Weights of a small transformer language model.
Size: width 512, 8 heads of 64.
Architecture: rotary positions, no biases in attention or MLP.
Training: 1273M tokens, 9223 steps.
MLP neurons of a small language model. Each row is named by its layer, matrix (gate and up: input weights) and neuron, and shows model dimensions 16-143. Each number is 500 + 40 x the weight over its row's rms, rounded and kept within 0 to 999. Numbers have three digits each. A neuron's up and down rows have the sign that makes its largest values positive.
Before each neuron's rows, "fires in" lists the words (lower case) most often at its 100 highest values on Wikipedia text that the model never trained on. A number after a token or word is its count.

fires in: "her" 23, "his" 10, "s" 9, "time" 9, "a" 4
L2.gate1207:513557522492460507505506512470488520478432510430453498558537571526546519430501490526486478539474451485508412475533487467428480500509500547519555536523471460505462452414508504467414500491522447489474466521494453463531509538517499551532479472465503491480449484507555543568530550515493427486464471516521474441479509476558517512528445488448549481547425507491476548545506557526485485464495
L2.up1207:477487525465485540448496567591499488478466509492506542483446490556465523541503545499467496495525443529492503454485479477466472528519503456498529497472548495497495578497490483488519434474471586505537453513439485515502525485461454449509438486484557555466470517447565468530537571577481560547509575416511602434479417589544448522525489457481544523457505507445484509465538500419481502541599

fires in: "he" 33, "the" 16, "they" 12, "it" 10, "she" 4, "his" 4
L2.gate520:532505524546539490564501463449439462467408479433499567610439618511484553576537512426540513538526441500444453506521562513520554479458502488553509478449528383485440439439487546534487464464567517478477490475493545434450494517479478466506432407468494516551480518520566480499511508539517489536361499459510557502472499542484487567458455570421485497491448516459567556557525477497456500494531
L2.up520:534498566500514460491522494487412458514464456457482505567426552426529505526488529470447440554493540516473470440584487529552493499501496472500432451501526466559507488480502476539474484497566514445492534534435589408427433552535463530511431437417483520563539509545538525518563525509464506484485493469458468449510476514557493634500481510428495542448502445485569493518525515552434411508509

fires in: "his" 28, "her" 10, "and" 10, "its" 9
L2.gate1147:519491494486533499557458457481563494561485538477507535511502558508469444465407482521518492504435487483491450473512533489544561449556495514575496463439527471398466520560497529423517490451512548477445501462511476590518500439415476526451526492492489513536580548392399534556379428427495530450468468491469493519447526505519560458377527559506487474439467476432493489495494543451502494513557
L2.up1147:537501420475502534503531507529509520453501548394491491527480610522570551514477447450481432453484544483517488611398575471505473453456531518509544498442507454458525469469462498513541473508483490467529447556459423523581467517500496520533428505471498435531477488534538507487430498392491421459501498542525502522468463510434523492449470511469521457505474483470505468482485466477528532454526

fires in: "the" 55, "a" 15, "aops" 4
L2.gate2140:487518564501472519495472525540477498533487544499489538512519492476501486512466530534448473485360535558519460571512566442550487483485438526547560590502511452450491502529470445568554496507575486505537499498568499537542550448436459556519481517509516566493443460491447437464495470422521522507466503502522511451495465528405440559510517576535485501461560487481544601457500491456431533447594
L2.up2140:506465495473518448498457590496434453483513502511533488521507505487551510493517472446433485472490513542480419496466475505502480543510526570508470530474455470560465493540530448523530504467521505457511488479522511523508541503437507563521463505515497524509508425462448514557485448484484514501495476508488440461437525514440525496526563510486446526494518456546526501469470584431545501504562

fires in: "the" 57, "his" 15, "a" 4
L2.gate1087:474431522514447534503425475491522456493509547479535567612519559521511542517491509521541441439459592541439462549497470512470533468550536431503490483522489486483563485506446503467486459516482522495486507486513345500542523467466487478459504541474461500479470484451512470449466504507508484506436559506509581504517477501570551407498424439484465499465562530477510524506467564491474482478468
L2.up1087:531454460541525510519553473523488482487512469530548488401482533474528439509579545546489432523480580391447518542444452465464515511455473502483474542518508457437498458504573517419479444427555531470495496551517506534434532493431548473500443516408500431438478559520588576510482473552485542548503453456497552472486551527478506555492501430489458509501475488487463514480512488478489557450550

fires in: "and" 23, "of" 9, "specific" 7, "other" 6, "some" 5
L2.gate1368:485455510528507513504513510539473540520445567479483520492492583557473414521502558535439539569481495560492508479549501553467572498527546575430502562382546604498450434505474477531525451426514476453528493402484441511511518468498481464507436526508528511541500465425469552451513494469467478453531548500425473566564461550502583473508470495528504462420445484504464523482441466526609529482557
L2.up1368:486515505480459502514546514428502493495536559567478516600573480524499536441506511506485496483488495472516474569548545428465604524565556533443477503494533503532485509460521460514448450478471519567448477446487470517562561463490572512434514502541535531504472546464515516491476492473466478506483483511535563515455533529516507482493553505433498486466395523445485479539509543511504503497491

fires in: "her" 68, "his" 7
L2.gate1047:420515499520515468473599579487494413495504575462591542498511524495502499575450472442494548496482513542446489497496498510475557532490495555466463553499571456478513500521546474510461432513552510456510445502431394449495467470463460519536422495489514428544491471465479505415453487535586469442489532501551536537497447515540480528494525446440476461546575491501560532496391461541454508486518
L2.up1047:516551523538424507571460470517500463497422488523440520508402540494515533408513455566508512498553445544538497515514520400533493521458473492486551438545489524509515501442517488486444481464508470456520458540510460478447483550466442452487484438415499490520522505496520541514413550511497412506435508517480499430451446519577432510440516561502407501488487487585452458484559508495491403491487

fires in: "by" 36, "a" 16, "in" 12, "such" 6
L2.gate249:484502496574569522522391460480463502520573547413519519524458529439473523465504530453537428470485468548416550460474528555455497519551400474532603488520551485497578453517500450384489495508528499479470494493502478511531538466557468457519502510505466500478497549504481530519453453455466423437448443469507535533470482507469550435460517499556548537491399482473491502502416501531456520455507
L2.up249:459509533518509502449511516544486516514526437451485507456481567427494444509477540569571479462514516464460478555449519547459540508472469576445529488399570520581555492499475435509455504560460515413516522490500551530514482519480455450513539438557459422491537571419533443497475546449543476502567578517505557430519595501529435496433506483469525465499501509547569572468485488464477525472492

fires in: "the" 22, "his" 21, "for" 12, "her" 11, "its" 6
L2.gate553:471560515530462478521526543530456469478523536486605542468561536525476439501470468502509502546458485528504554478418484506526507482583459449486548462521537477466561480488467498473523482488497526489430512472537504516530491608459555484537449516487525534494449542501487503525493501506497471517480456470488508489452484516495516451476469530520496433534517561484481437509508466474522543468490
L2.up553:520549501467541576542485483498520532527487543507470493490448514513478531496451422522482529515490412500470506488476429513510417538483490427541501510563487495514583473523495543481476444534562550453529442526500559511440486470572412461503436478616529536580509516443455523524489543487474431480513508525492487501494459523547433520531591531502562521571483505496563533505489566458497494492480

fires in: "s" 55, "of" 10, "among" 4
L2.gate1475:502540471478502577532575478530471483520428532483512416458526567475491519549436529505444583471491414497499551498472519485563460450468534547455560467412523491474557571548521562482514501482511522522519549498541510546430467510512491498535500474512472515426462524507516421552531504509503475502434591505495480498518535550497528525464524443534505524541527595406545454528464485447628463564463
L2.up1475:468521542501500512525538452551516579527519519484530486502542524530567508490533451518489402482552518472522486458516577560516474575533491484454441538473507546441467505400535529579488535509524590489449556506532493464502485474558526521500564441450444471540505464542484510589503553449558478485575493520497466442524546492587500521512557490481548457587527513462502510435431509456483489552507

fires in: "the" 38, "a" 10, "one" 6, "each" 4, "any" 4
L2.gate968:541490510547489500552439482531514517538538531485468471509474521478485541516481453566536509599476513537562486435490557475496492416521435465410550570539531513594512484599467527465480564509514465510479479484499528491475522464488514532539475487496512588502498524492488516525463476495542437452538480476560538526477437536478477513553480485472453467489463483574518583495475541572494489507540
L2.up968:500566545472499518464495468533427444491548564527523475522496452566565573554506499478444509511496527486472490512487499461514545487527554552466497510500474466459471461505446505468538415534520498555464512522495433511472486570471466460508420453461521476502488468410495506470515529536504532479507494523570440465452452429506553466530472435527493538550531553519519512485543521540570450501524

fires in: "that" 35, "in" 7, "who" 6, "s" 5, "it" 5, "they" 4
L2.gate1701:547455461553508519437434522506464500538473509466503516522497546439584507521466502450516499501484500525526480499497533553400539504540517503563471440432547545454473489521524456464572482443516543488515480471494488477518463515516438440567458520516504526506495478492456502495546537546507493416447541542498515541577498556449576494480492540474527405403529484457530474492497518498462462504555
L2.up1701:498470520568497422472528467482497512483540410440502479564462472446475490450531561556557509491492483532508429494539487526479472522513491432458425466535513514546510514416501535489489557459483483479490603571440573466501496460494569560534523540487470498495489474518487436474530567533518467528483518530502468508496535498410542495500475517437502449522537544414501485509556459455541491495501

fires in: "his" 38, "her" 30, "their" 8, "the" 7, "of" 6, "which" 4
L2.gate2180:383491528544480520492557515536517453528533457444502477507488553468503547504491475395532498533480510470527491455548533478447537514531472511466504572514506523539507439502515450458443454469475451512512532477543392532540552522480502486537500419520496567509470459472484532565549542588507534485494576505502484517442524487567432508458466446490469514468542500489507495568551509467479510454469
L2.up2180:509572597509558450497505519534531464450555514428504494551495473523479438497601489511426452546464513457510494520519467535513512508489467465481569525603470497556556433488468463522459536575468517532438496516504429522502526531519473527605502475477506452414483524518630575522502565495480496537503481459507476429479540462516506536428477590514517506551516515484437451455528456436492503484473

fires in: "as" 17, "that" 14, "it" 11, "they" 8
L2.gate1712:532477466482505465527458437420528515473550543515525515497532570509520585487530445527568482490538473553522481457478564582466462490475439447502478554519582505510522467503434527511605518535530526422455564474454479422501530536594453499496432433516533476479468504491510500566448472457470420468508484498508508509497509494607502494433454542566469458536456562485462471519476444518472543569464
L2.up1712:592508543498488555572486532514556526505522505490442508518499486434451461489544523510498481500493519499473506534593551440513496544417484457577483475511462488475620560453485467490542478528537512477496494543491512480505481602533513521531473462545459505478431475545499529466533565507491530513578468498486517568509504581468411501500456526488489445440547418513484505415471436528539503521505

fires in: "he" 30, "they" 13, "that" 13, "it" 7
L2.gate2155:463489566487485494519503414524403533384514432488395588516469587510470463451525558490523471492501504520462448442440528497520522527458490542530456462479561475461498524487552438474518476546535513422486536507437458495470554513498459448498397497511552483539454522522542483423488510505508509468485493556474499512494523572561456475523477502528488510453564587537477503518438529531513493504570
L2.up2155:450485528563645467526474494392399580486519431487536492424556487493439564514538479464535505572466540526509470508492507486459471482497520475468542497480514552508507507513522441427527492525546448478506540515454559476544563509511510431567474453465541461529511478466515512536462573493507420540507497531476486578515501485479457540520499410482567457509536517530535479547490494546494471555591

fires in: "the" 26, "of" 18, "his" 15, "this" 7, "these" 7, "on" 4
L2.gate1116:411560461505466490421465496503536447444519572563434560589481586540456563468448414566513545468473471469512406429500505459558459473546509533476545489508541451482512468531552508516484467491566487475487495530564472449431534499557615523502495549508495436545384483464492574536493528458457529470490511511532483587516512586522544465499486466551465495498421515460459464508422523485514470565488
L2.up1116:483451516485428556490447483492482523505570591427493529479525575533467464509465467463507424486515459563553432481480510497461468559495483486518409492478414525497515450405516529492509463460504543490496493510570549470481513453589545512572432495499424498513484546507560441507534525500514431503474457452492488524586482516519525518518490453465466499501486454515482482450472526433512484491594

fires in: "all" 19, "most" 16, "other" 15, "many" 8, "some" 5, "several" 4
L2.gate2036:448476552529520561481455529523497481498481467534468504467456580539514523534553455484510458466455528579406531488492434558544556494470586511487510479547523551520523518511472429516505456486470575457436473432460478522540553510552467407425459560534451552516498536489522553415466452457507436479587457521539557554517460563522515450533447504502499469450458493475522497485407504572504483462536
L2.up2036:497519408476520441525508490465476497551528492545532479523491462560495397552509463510484611495493552438480509460423514491515495482576440457478475479527536550525565520536505508505436474510516487443522536497505504471570508463566567512471531525501501521527501516456543513488510401519391526475482494498556550465444530419525517465484549539438465489455514486519426501535464506470501514458513

fires in: "the" 26, "of" 15, "which" 8, "that" 8, "a" 5, "an" 5
L2.gate2213:488515486457540539531523402427526487513469529505584469537478497561484555536438502492523575469546478495554512493524535454513485521532512563518500408511466418441532498517498555476566572462505492515479519421572525514566459493515477447465496443480506452451472535474477506495468500555428465508455480537536533495446543469459557463478510534560607531521508558399489568524484424505434488485442
L2.up2213:507485443473498497446470485461494490536477508557555465484462548447540473529449477482432488482440538495576490494512562486519450443549482524518490498541472478477553550552479471542503483500495474492588545488559504460390437474468541437558509564564552496462517509465506488407478462459474461436527491567511495528559507469483528559500498456459563542546482531421478477591521601432444523459510

fires in: "was" 45, "is" 14, "the" 8, "were" 6, "came" 4, "are" 4
L2.gate1299:525492588551537531535491460505473508488548491494497541524546539541500525525440481452468461531512415546479503494542457486525478486349427515528508500449427457478532547487489496418544559506523482498462527510577501528554568518472484479547545507471494570489449515568506507546467531505463564499517494500570502494495551523600470547446483555411473483399510521545497456471540491517531455520471
L2.up1299:523467469481509447540466517494525521497463572493521479484557417526543514498456421526531562509508492465516452439530465514465443468483553502469509475495563440464496520553524512507577483446531473500491511524372577437486506494492502529563506482497447486531490459566485595513496508487487555481470516542522499533508507461467440462497478465471477562591508475527513426370555423591585472477536

fires in: "his" 15, "its" 9, "being" 9, "000" 6, "their" 6, "for" 5
L2.gate735:480522459499522473519545569501475530486486462591572469457523508467437476411457459563508520483438482518494577560454525541503456489519543469556542517457454492497570511573481524544492587473490495552482413513554522548558484461506561517527518449537497514506489519511501531517553554447466477485491467446437508534532492450511495473492562517551570481469593494463449448514537504460515523497495
L2.up735:545506478473476517552521545600564498567463487516504449574511512441475478481510460449531529532451499492458513561461528430451445538472564490484466483529445507547550537452441524452519566517542576483542493518468442483504513472482520510475490493463491510501504523446504447565485504476393478457559512473483557453473465546548500418542478549535544483492442586494484431455529447467545460521427

fires in: "in" 16, "on" 13, "at" 9, "long" 7, "held" 5
L2.gate2517:543544528521492493438475462518435528488562505518468506495537472490528545495512494447519436497515478599552522436505523513488473457515521484435435505456512451489499529543438473486539488524498541512436494502497463521518520513501418463511528558520430488531452560442488505545507525494498440467490528581463480551497526567493437551507483557509483503465474503535502459489496591492572491564552
L2.up2517:470483463478560511513495535484557565497524461405446454546541617450521466550528529519500467535528476507519491544432504560508563493498537505595533434474474528559539401533553481551499495523434517435490471499495522509441512517547502506554537482556467538449485469493586510456516545555496409532542466517520499399536448451500535539489497487491496540491479481513531502502530563549557502532530

fires in: "the" 54, "through" 7, "of" 5, "to" 4
L2.gate2488:532521547521444466462520490525468464472472567514488497577479537513524516533480522462582495521528466450494541491459541492500524471529499623472512467484508526588453491467457525495481553512517536414492541532544468574541493539512425487554455482515464516527497572489526449536421502538542444483448478523528483480511608481516442539545504465533483528449473606490473488566527526535460481500537
L2.up2488:534488523494460461547501447435548515528487543530563509483549450555524463464477501479447437454459570513495470411501492536426509609497516516493556399543539557510442485440469434528432484488489462481478500566523527465482526480600479501560466450483503487488495523525563549563491517515471445505559552544528513500510495530498532469513536588497487435502512538433380518482519495556505562494553

fires in: "of" 54, "the" 13, "which" 6
L2.gate1384:503530505553490534572544450449447372486424525501541532544474507503516547418462525422518473411453466467512460509464453528530451534525515485590542459484475469536423553550509467470501527386450444528535471456574531502490532481520514523510521452533502507515503516494515509554474407507493510474471484511495518509451505549548546424417508537560488540520501525496494510464485515489487484500503
L2.up1384:449457435467478407551477518551518462504535518507539508516423529507609544522523604539504466476526543498524530441541521570535519493561570407458518482468490539518480525491575547561533542539474513434478548562462423481459458525455500490528520454547501510489562508547445502448453558507554561433442548476540469504520508480521433440510503500438529549552512554477531508534534467533480547430520

fires in: "on" 23, "in" 16, "between" 8, "around" 5, "of" 4, "master" 4
L2.gate1125:363514487590466476531529490570520476517555515455447536478456507444457527476538546487544550453452509537509482459541532564509552487483471574499536518465593487454513497566465472471547477504506539445484484470510516497548570529530462520476521422513553534505476445542449421461472472541515517463518473529472543575487448504492454549521411501534458477454526481465488536579476465496460492490540
L2.up1125:498419534451450463474472590529483532511541465553474514436588465510471497540509487467427449512455487454467514470462500524513467455420498536572459503532520566557489509456480486503495470447395572467478492475518520503505533475497510432537485504414552544500506506470552503564494512528431524513574481502496509536463452513552505496488534568473522478448523463444507500475488535374514488441531

fires in: "the" 36, "of" 26, "by" 16
L2.gate1340:445539467504601543464471416520527489483521553493489460492439521489534515503506509487451471491508484477476468486494547469521490437543487494425556533558427542554575437440428497540516479519520455497549460516510448487533525451557508608548490506556446503505445571542520482498482527507486508468438511544440530560514556544530524504438433482500527516490461518548602449548467495472439509496521
L2.up1340:544583574450591534470552470484493465527525524544559492497480519586554438467509440503519467424481480530436484419478481438494539522471486466477504450482483464498506515445533530505513495500490452537521549596529469509424479484489512530555495431573404496477574574543497522579539412534453532454425537456459579478484520518503569413518539480539552511467540472522509420515515506499477538513488

fires in: "in" 43, "at" 10, "during" 8, "on" 4
L2.gate669:472463472511502481479573443497538559512564511524551513494441467418567513504532507377507579550507532467506487530468540547478472521482472527542494493446525437515464489459494506440568493478491494517514497483512521505535497577550411515531464450515529507552494473454457535554486448488553530551472444495508482520550461559457496467507527460513526493515546547534523484524542414456510484520427
L2.up669:521540521512529505455575491534494478489530457551494588506505564460532496483456599462485565505472540485462521540488521547449487466475476512590503546455471485439484498488424543435492515556541493462499484508498489526526482446505532533462485505480495500424523458413485540507459505597481488504525526532448399452511514557464458479499480552512439491477525502494509530428457493547500551487522

fires in: "of" 35, "0" 8, "the" 5, "2" 4, "on" 4
L2.gate405:520513575479491420489517478440549451466589502554535433487394469442476473481477533544519467560492570498496460484437539512482535520480462568555547448468542533475471494498434431463464560544456461483473581538499535496519413467523427482530497469514479440557479532553477499451482541529482511513486476539539503511485549512570511585477455465470486491503534430469509456463479467546552531529517
L2.up405:505575492492478453493513488512487524576517482533472547455443473569544449545442520514434463533520474524525507552478481405544515466507426433477488517432450472530477495487475562525473513504493525497540545497442436525394583505563502478541498449432533497479568542354554584511582530448468516442514495552518473505518587548523547482512479515523526513552530501462543469496489560556500557441447

fires in: "the" 41, "s" 13, "three" 8, "two" 8, "its" 5
L2.gate2166:460488508564525519450469550485447470486452491481521543492502528593489450578504461492497512388448543482442566526456508495470520516488494456472499526534399481493600493498464509505484465496577517465459496455516472529540582502526555503560476487465491542431414483492512508551510428420467493514459532414425469449491469446544477517456411486482522475508588452479516484500491448448524501478571
L2.up2166:519508511463453539480473483450541448460459491473511498476406506516542467452483542480496522472458533539464508460440495501541482487449508542528567505504453494439561530471432572490484492479516472547447441466567516555540535482511504473510419508523515478515431527483462529481506499517538395491497534489483523505533490508523524538499441445524483574463486456415488509456473518525533559571495

fires in: "for" 41, "a" 9, "the" 6, "to" 6, "with" 4
L2.gate1251:545533480519496436463437406474549512386527484503513462499609522533592542525513531528530386523472570478499488472504526515498540496505583474534419477425530522490501505485527523471460473536492488505504491419471413472541537561458454480486529483486496510472416469478500442506483520456533501480520481473484545514502497472502497524445550464438454557464521528548539497539493525554515460551516
L2.up1251:444438471565499556482454579502457486485577561475505512556554579483455518483484514510557477506520462425587433495465446533533540452507467509428464487473571497534507497521550437483444473494471501504484467515518468523523525516432441431533448539454495478442486514495571475442550469565482529516495548527508517492516517494550490594496558534560506564490521513505398505571485509475528471525478

fires in: "of" 29, "on" 14, "the" 14, "about" 13, "whether" 4
L2.gate1393:529499497510480471530561463523526496486459534533495538501509443477499491477424470563481492481518486486545498487499527569477534607536493494475484518520576504470472588569545455537464504495615526465432484488490523459503485536445513564528392458464510457538465499474492474525497401522482486438479540460468507531487465537494556524485502501420480503539527478478432520526445449501438485506546
L2.up1393:476507468523448518474453523486518450475532576522429467494495478494503460523470509473481437562487468544498498458512464508577472526548519514475558592526482533529465444456550457515525548529494570573495458471543545517507429563471529469590449487539490459475492529570499549388558489628521534482445491493515513640492428520463563516526523492541511481500437425537494503527405495464468530552489

fires in: "part" 19, "of" 15, "ii" 7, "third" 7, "the" 5, "other" 5
L2.gate1709:425513517489483492557477463489542468426548568447513450609483546522512460504448482539515495478503547535493469485490474531523505456524490461475478484523434607495430475539484466504538503519502462495385509524512436552479449521475452426524536467471494518501486459518435402595419474492520540473512471451415429463519543575479544497485485477499520527507485587459557524500458467518494485506496
L2.up1709:503548523440492438506536471525513500458518446436520474530548484492547532487431537543509461466478524535523437501538503504529446513502563461533433483488437480522441458482500548548459560562446457498469482498460495477514568488524514537468497510502464514482540423515450445531531550523419538559510429510457408426485477429504517526452471467542524448475552519490528511489540493500517411543543

fires in: "of" 98
L2.gate47:454495551524475497481535469479512475527556510560523501514502457486519430577503522516534459444466553514550484471483575430498526492458489524485518501433476551521490513475489487513506511543478458514472580500509547558512504522455454491567508453549507477544518460425526531496459506488485485474519523532458500596460571527531491461453471500466526585477496498474462471502515520450537534493487
L2.up47:453541485449519565494448557472563479516535545508535514538526469511483622421562450538500501483487572566482470463487559531468592423516489414471598564562541460581458523485487539471460454452505524456489520512522453444543460505498578462511478482464462450487517527507494479481503441534497549405462518512495589534470478476493531464482526520554450499500507571459544547479522449525492537550486

fires in: "he" 37, "which" 26, "it" 18, "she" 10, "they" 5
L2.gate264:529470407513549488532480516508491492511473522412472479525448528483444537549577511484472572461476518536517508527473441534479501518485468473525451449565542438498502495584508508505513463488507518476485499536485489506551570530494543498468502487469506506479490464495484501530489575460501417457545497505485516516424517533599567491474488548511466481489497445472466438495517538455391500500593
L2.up264:450550533518524479418507577569519456481522480509515579513468601467530491538478495491496556496539488549510553487488530517514577488526449476500511565486554480501408521491491525487482474463504483455550544540524527440535535575453537508512440566537457485559552455613570408476485443498554454504474524516476552542558573493543479546581450438404596477508532543411448481564549530424522408488552

fires in: "of" 33, "from" 20, "after" 12, "the" 10
L2.gate2185:524505509483479496526455449473506453539578534497496469524437448499509526494494552486550544410462525501536530425532498504516548522443553489440504528521552547458473449434509539499497462552520493496433529501543495526459560478405495477534415458505498568505513484483501507506524475554506458520438573484493512512537564585548597450487469540524454482513460552522549542539475500575450515498508
L2.up2185:506473454461444534449506531506579573564566496585483482493518486499475384443453457477460507525460499415528469440511452533469547540457465428556566503502601504457568495493520485523552453500505459413462508506463419504495475462511541454540472476519506425510558491512456490480471482517485478511465490478453554505488496519425561499575434481415459497610475512544555458498397512439456523540553

fires in: "of" 40, "the" 28, "and" 6, "in" 6
L2.gate162:490460517542442449516528495504505460406478530486471473526497591525543516447458484444497558524470440575563517492482575522511542505554499576500497437493497452470518549567525451463508507486481516472467497453532435545600483467514523490470510532493558506434445473469512485598425457412576489451506430499500531439489562475499548542512518480514526567458570507507447448510456498439484565430490
L2.up162:443481475444513495464435488516511509476476494512472529435488569514480448456510573453582520505524504516499512509523512507523533496494535520475447575425443496512490492500431439548531413509477517517518489509434548469481555503503550505466516539508513490495494536527467528500494534525507531570472522553562431484478574514490499511529465481479463417457515536560508529551482505531463500563549

fires in: "to" 22, "in" 12, "into" 9, "a" 8, "with" 4
L2.gate437:512500452463468490495469438414495575493478502587472489484399484532478490503482504520483466482464407500483441401519490541471547478491454495527560556589479545548480503517453521487410512463438464527502529508541541510501600481504486488475528485480498425545454559509532545485418440493597467514419473414512588552482510566432495537446439557490509493454501566540501545513503521540580525474505
L2.up437:533552467468494516500523397476514536622489496524485538461559512421432515516461539501512457515512504442454496508490503499400449381504445528531536480481577530512525524513453498469498480539457583496598578535556500514439464516561499468558513520544480589484489454553460487510440506544464457555489466499446497475479537534467467481452516563529414482560485488494524533480480520579575446505492

fires in: "of" 30, "best" 8, "for" 8, "1st" 6
L2.gate1504:434424562402501528500489496451430550567477508514483522491451465507420462547475550440541497538511500511521449478487490440530469503496491558528513469486456485514558510497508538550502444541553499471521541520554515514407437489439510511541498433504456494476527471496586499495523474541476432550529522490477458579483551509472526541526501462500499558532506511506541441497500552504558504508483
L2.up1504:499568442478542519504486544468565515482508504563506463522455430550494506531429499490487570481478533529432562479540418472542509520505424571529525565474527518465480513503471594564512498534495517536457480445491534497448539530488568545499543523533513473523552484412499551505492398451445522492584498455478486600425522504564513436592592547525433491486533481482446485487492468504502478546431

fires in: "of" 25, "to" 14, "side" 7, "the" 5, "s" 4
L2.gate697:451488524569528508511507543523431451505546512512542447489439491560497475582489550479503553473519428576471509466454516491504468424521426544464622513470478456469532487513489551465417455463505473491487522513525544488516512444475451559453411468515479501545463479468500535543485547481577472399451510423516503519559514460462487513511501562402503535527507520409500431552518457561467492552533
L2.up697:472581485513475499514477456490489526517572475496518584421469538542563517465554485424487538533471426551488519448470450498514461502528529537499534477494560569515492505425496467570455485459490479497523488500530516520473551516504569532475501386497530543554486449446536516536538496566559456504583472507421475454500527502431472556443562527539561575463556551548553529549526560578447498489501

fires in: "0" 13, "such" 12, "the" 11, "any" 10, "other" 10, "two" 6
L2.gate524:513541583586497514555480541497449479510449466533505559552489508475421539509525521515516494524464469491467407442601515494430475450455480516452506502562555524558473482486479438544508512507479473465542533494491517508454510535520494474557458529497498530528460575513544514473529513549547564501455473502512545507471534560542546522484443553464501512496457486622547530561485563524489555522531
L2.up524:431486512490518480421456513600489490479528454502529533544481514524473500488468555498525467548437476397504517444569496533473512543544508504588461503510533509520483597514438522443486453423514476448556530480471531524467495551533517430556458525501528520458484504474455608462510531521510529515558484488528469476504461508531513546496476493477549500486503511452538538572458542518488502512525

fires in: "place" 15, "held" 13, "in" 11, "on" 7, "of" 6, "gold" 4
L2.gate2047:492390464518486497494502504460471491401498533485507473525515531534560499434535519565606538603439442546425423506508523542497528404499522509525462466512482462481434524397539526440505505475486542445426488612500402520477489492509475503533480534501487499467487577441488540564420507462498517515526539456442435509541505522545502470516462482510440493521516511527508460434488489476490479581440
L2.up2047:463468461522489523522467563486523497489587481449464532456541456490507524518489501444495458474505564487456451445518479516539483472478513401482470485505516540452514456516485509465511433465508449521460536499489480507460504461454477435527537488489462532476479430469492514430462552553526498543478529557510495554531531492531516532498450569449563532493506470552521498531493488475536491501521

fires in: "of" 60, "route" 9
L2.gate2149:549502464500515472480525422462551465516531505523457507523453577525517487569511526542442562517483465524531475504503541489505558452484479528468479536534481527532397486455520441504564487454558535485529501564566524510450489502497522489492428508534391452519420489503506467510468524482516517487511489467513548553506512518458543499524477510457482581487528559463531425552521526476458479555504
L2.up2149:435505535432495531483511556462537487508522546471484473478533474518462539504551448438450505498513500500507422474505504426479518481576545576497495496457490539583507493424467504474545462514413504481466486490566389545564512489481480387452499450486537489472586497466404477535510508458489455466469516474554450469492493500458534596485549452571465521391497540518510513523498535533520505526464

fires in: "the" 40, "its" 13, "to" 9, "of" 6, "s" 6
L2.gate295:525494472546522517479480522456442497536475515517582506538501498521533463442419501541442520532488481469514487478438496451550510516491570558432500521495503525363512570503459488415563510457495547464514487450500515430533488414443487524441472521529445465464455519512536577472471397568512488456527513461478448450497453523502546518518513401513499567498479553483505455561435545482541597529533
L2.up295:535439445473529526430499532437528487484551486520511503515543513445450502591535605554522461519516544427515510473453477481549467530482551512516510500425525535457518516508442506483478412500433501534486463522466488478531540426493546472496493506535546458486471578511513458455561450484504520504553542548488529485475530536528475550564550532500469505546556608450443479443496513456524496551483

fires in: "in" 38, "with" 14, "place" 8, "over" 4
L2.gate2139:500500563431457566455504523480428426518465557577488564505590473589519464499500490431530493508463415488548522471517512544444552497522501528520515550512480471431564487469508561479483527464495471461440422492573446558461501427537498478486464505513451534481485438456495495502520474466550522491519509461444516519535475509478546473483427493505486552550429512487417501496468502433498510514476
L2.up2139:479436593523534509520490566537497506500523544497488532534523489461529533488467483551575529481505530484533502503454492467483507475480531498444569501513481503511573428459539466478479495468360450469475474433446495518559541380454511568498554456504523445430538433520489535506531466516561513480475519506480480488486544422530400478525439524512471497558473495493524501501433489501474491519473

fires in: "the" 53, "s" 15, "his" 14, "its" 7, "their" 4
L2.gate2342:553487471543453520543510469580479545487482582583509549483531463549487414512559468460523532494520547443464498435477535520508474459563518486514520538492464565506478582467458548448458478440501486542440442524509384540513522537501609526466511457460542391542456464494568514535520543446590463474470586509441531487400494497537462504489486483488442491538533447521497428432460440511524533464419
L2.up2342:526507542480500477432505475518456507462397448444511444404500564484558501459452478516439514588532451499468504472448487503546456512512559453472482516511498518555506479479514468531486524387504462520524610498504586448518453587528460481459455495495445536486478554467503554494498499537501495531538495553497481463563479489537485566519521487524514523434537553466543507502549489477526519492601

fires in: "in" 19, "of" 11, "being" 6, "on" 6, "also" 4, "chandler" 4
L2.gate2045:476531441520484471470515490490492452499564466510502474561441512476530426482513573447526519548530501469507538449522478496498507519455479437522542570486428480553460515527535491424430549537501472603486499450470472578483516467536487511521470420482525503475459402527464568493533447491522552443490483484540513489460565515488484497489553527516456546485454519501532522466480496480470507506472
L2.up2045:473529438513485523477497457538485539435497474528506424522478496456519478453502547485450528567472510503470556434497528530488532498489566494503503527448497542502416534510546504479413483552485508543491504501497530483564428449479497516404440519482500516541491476533482497478492557598444493547458454451483484531429502464467483469575481481466577519460539532553518477489490506463500494532523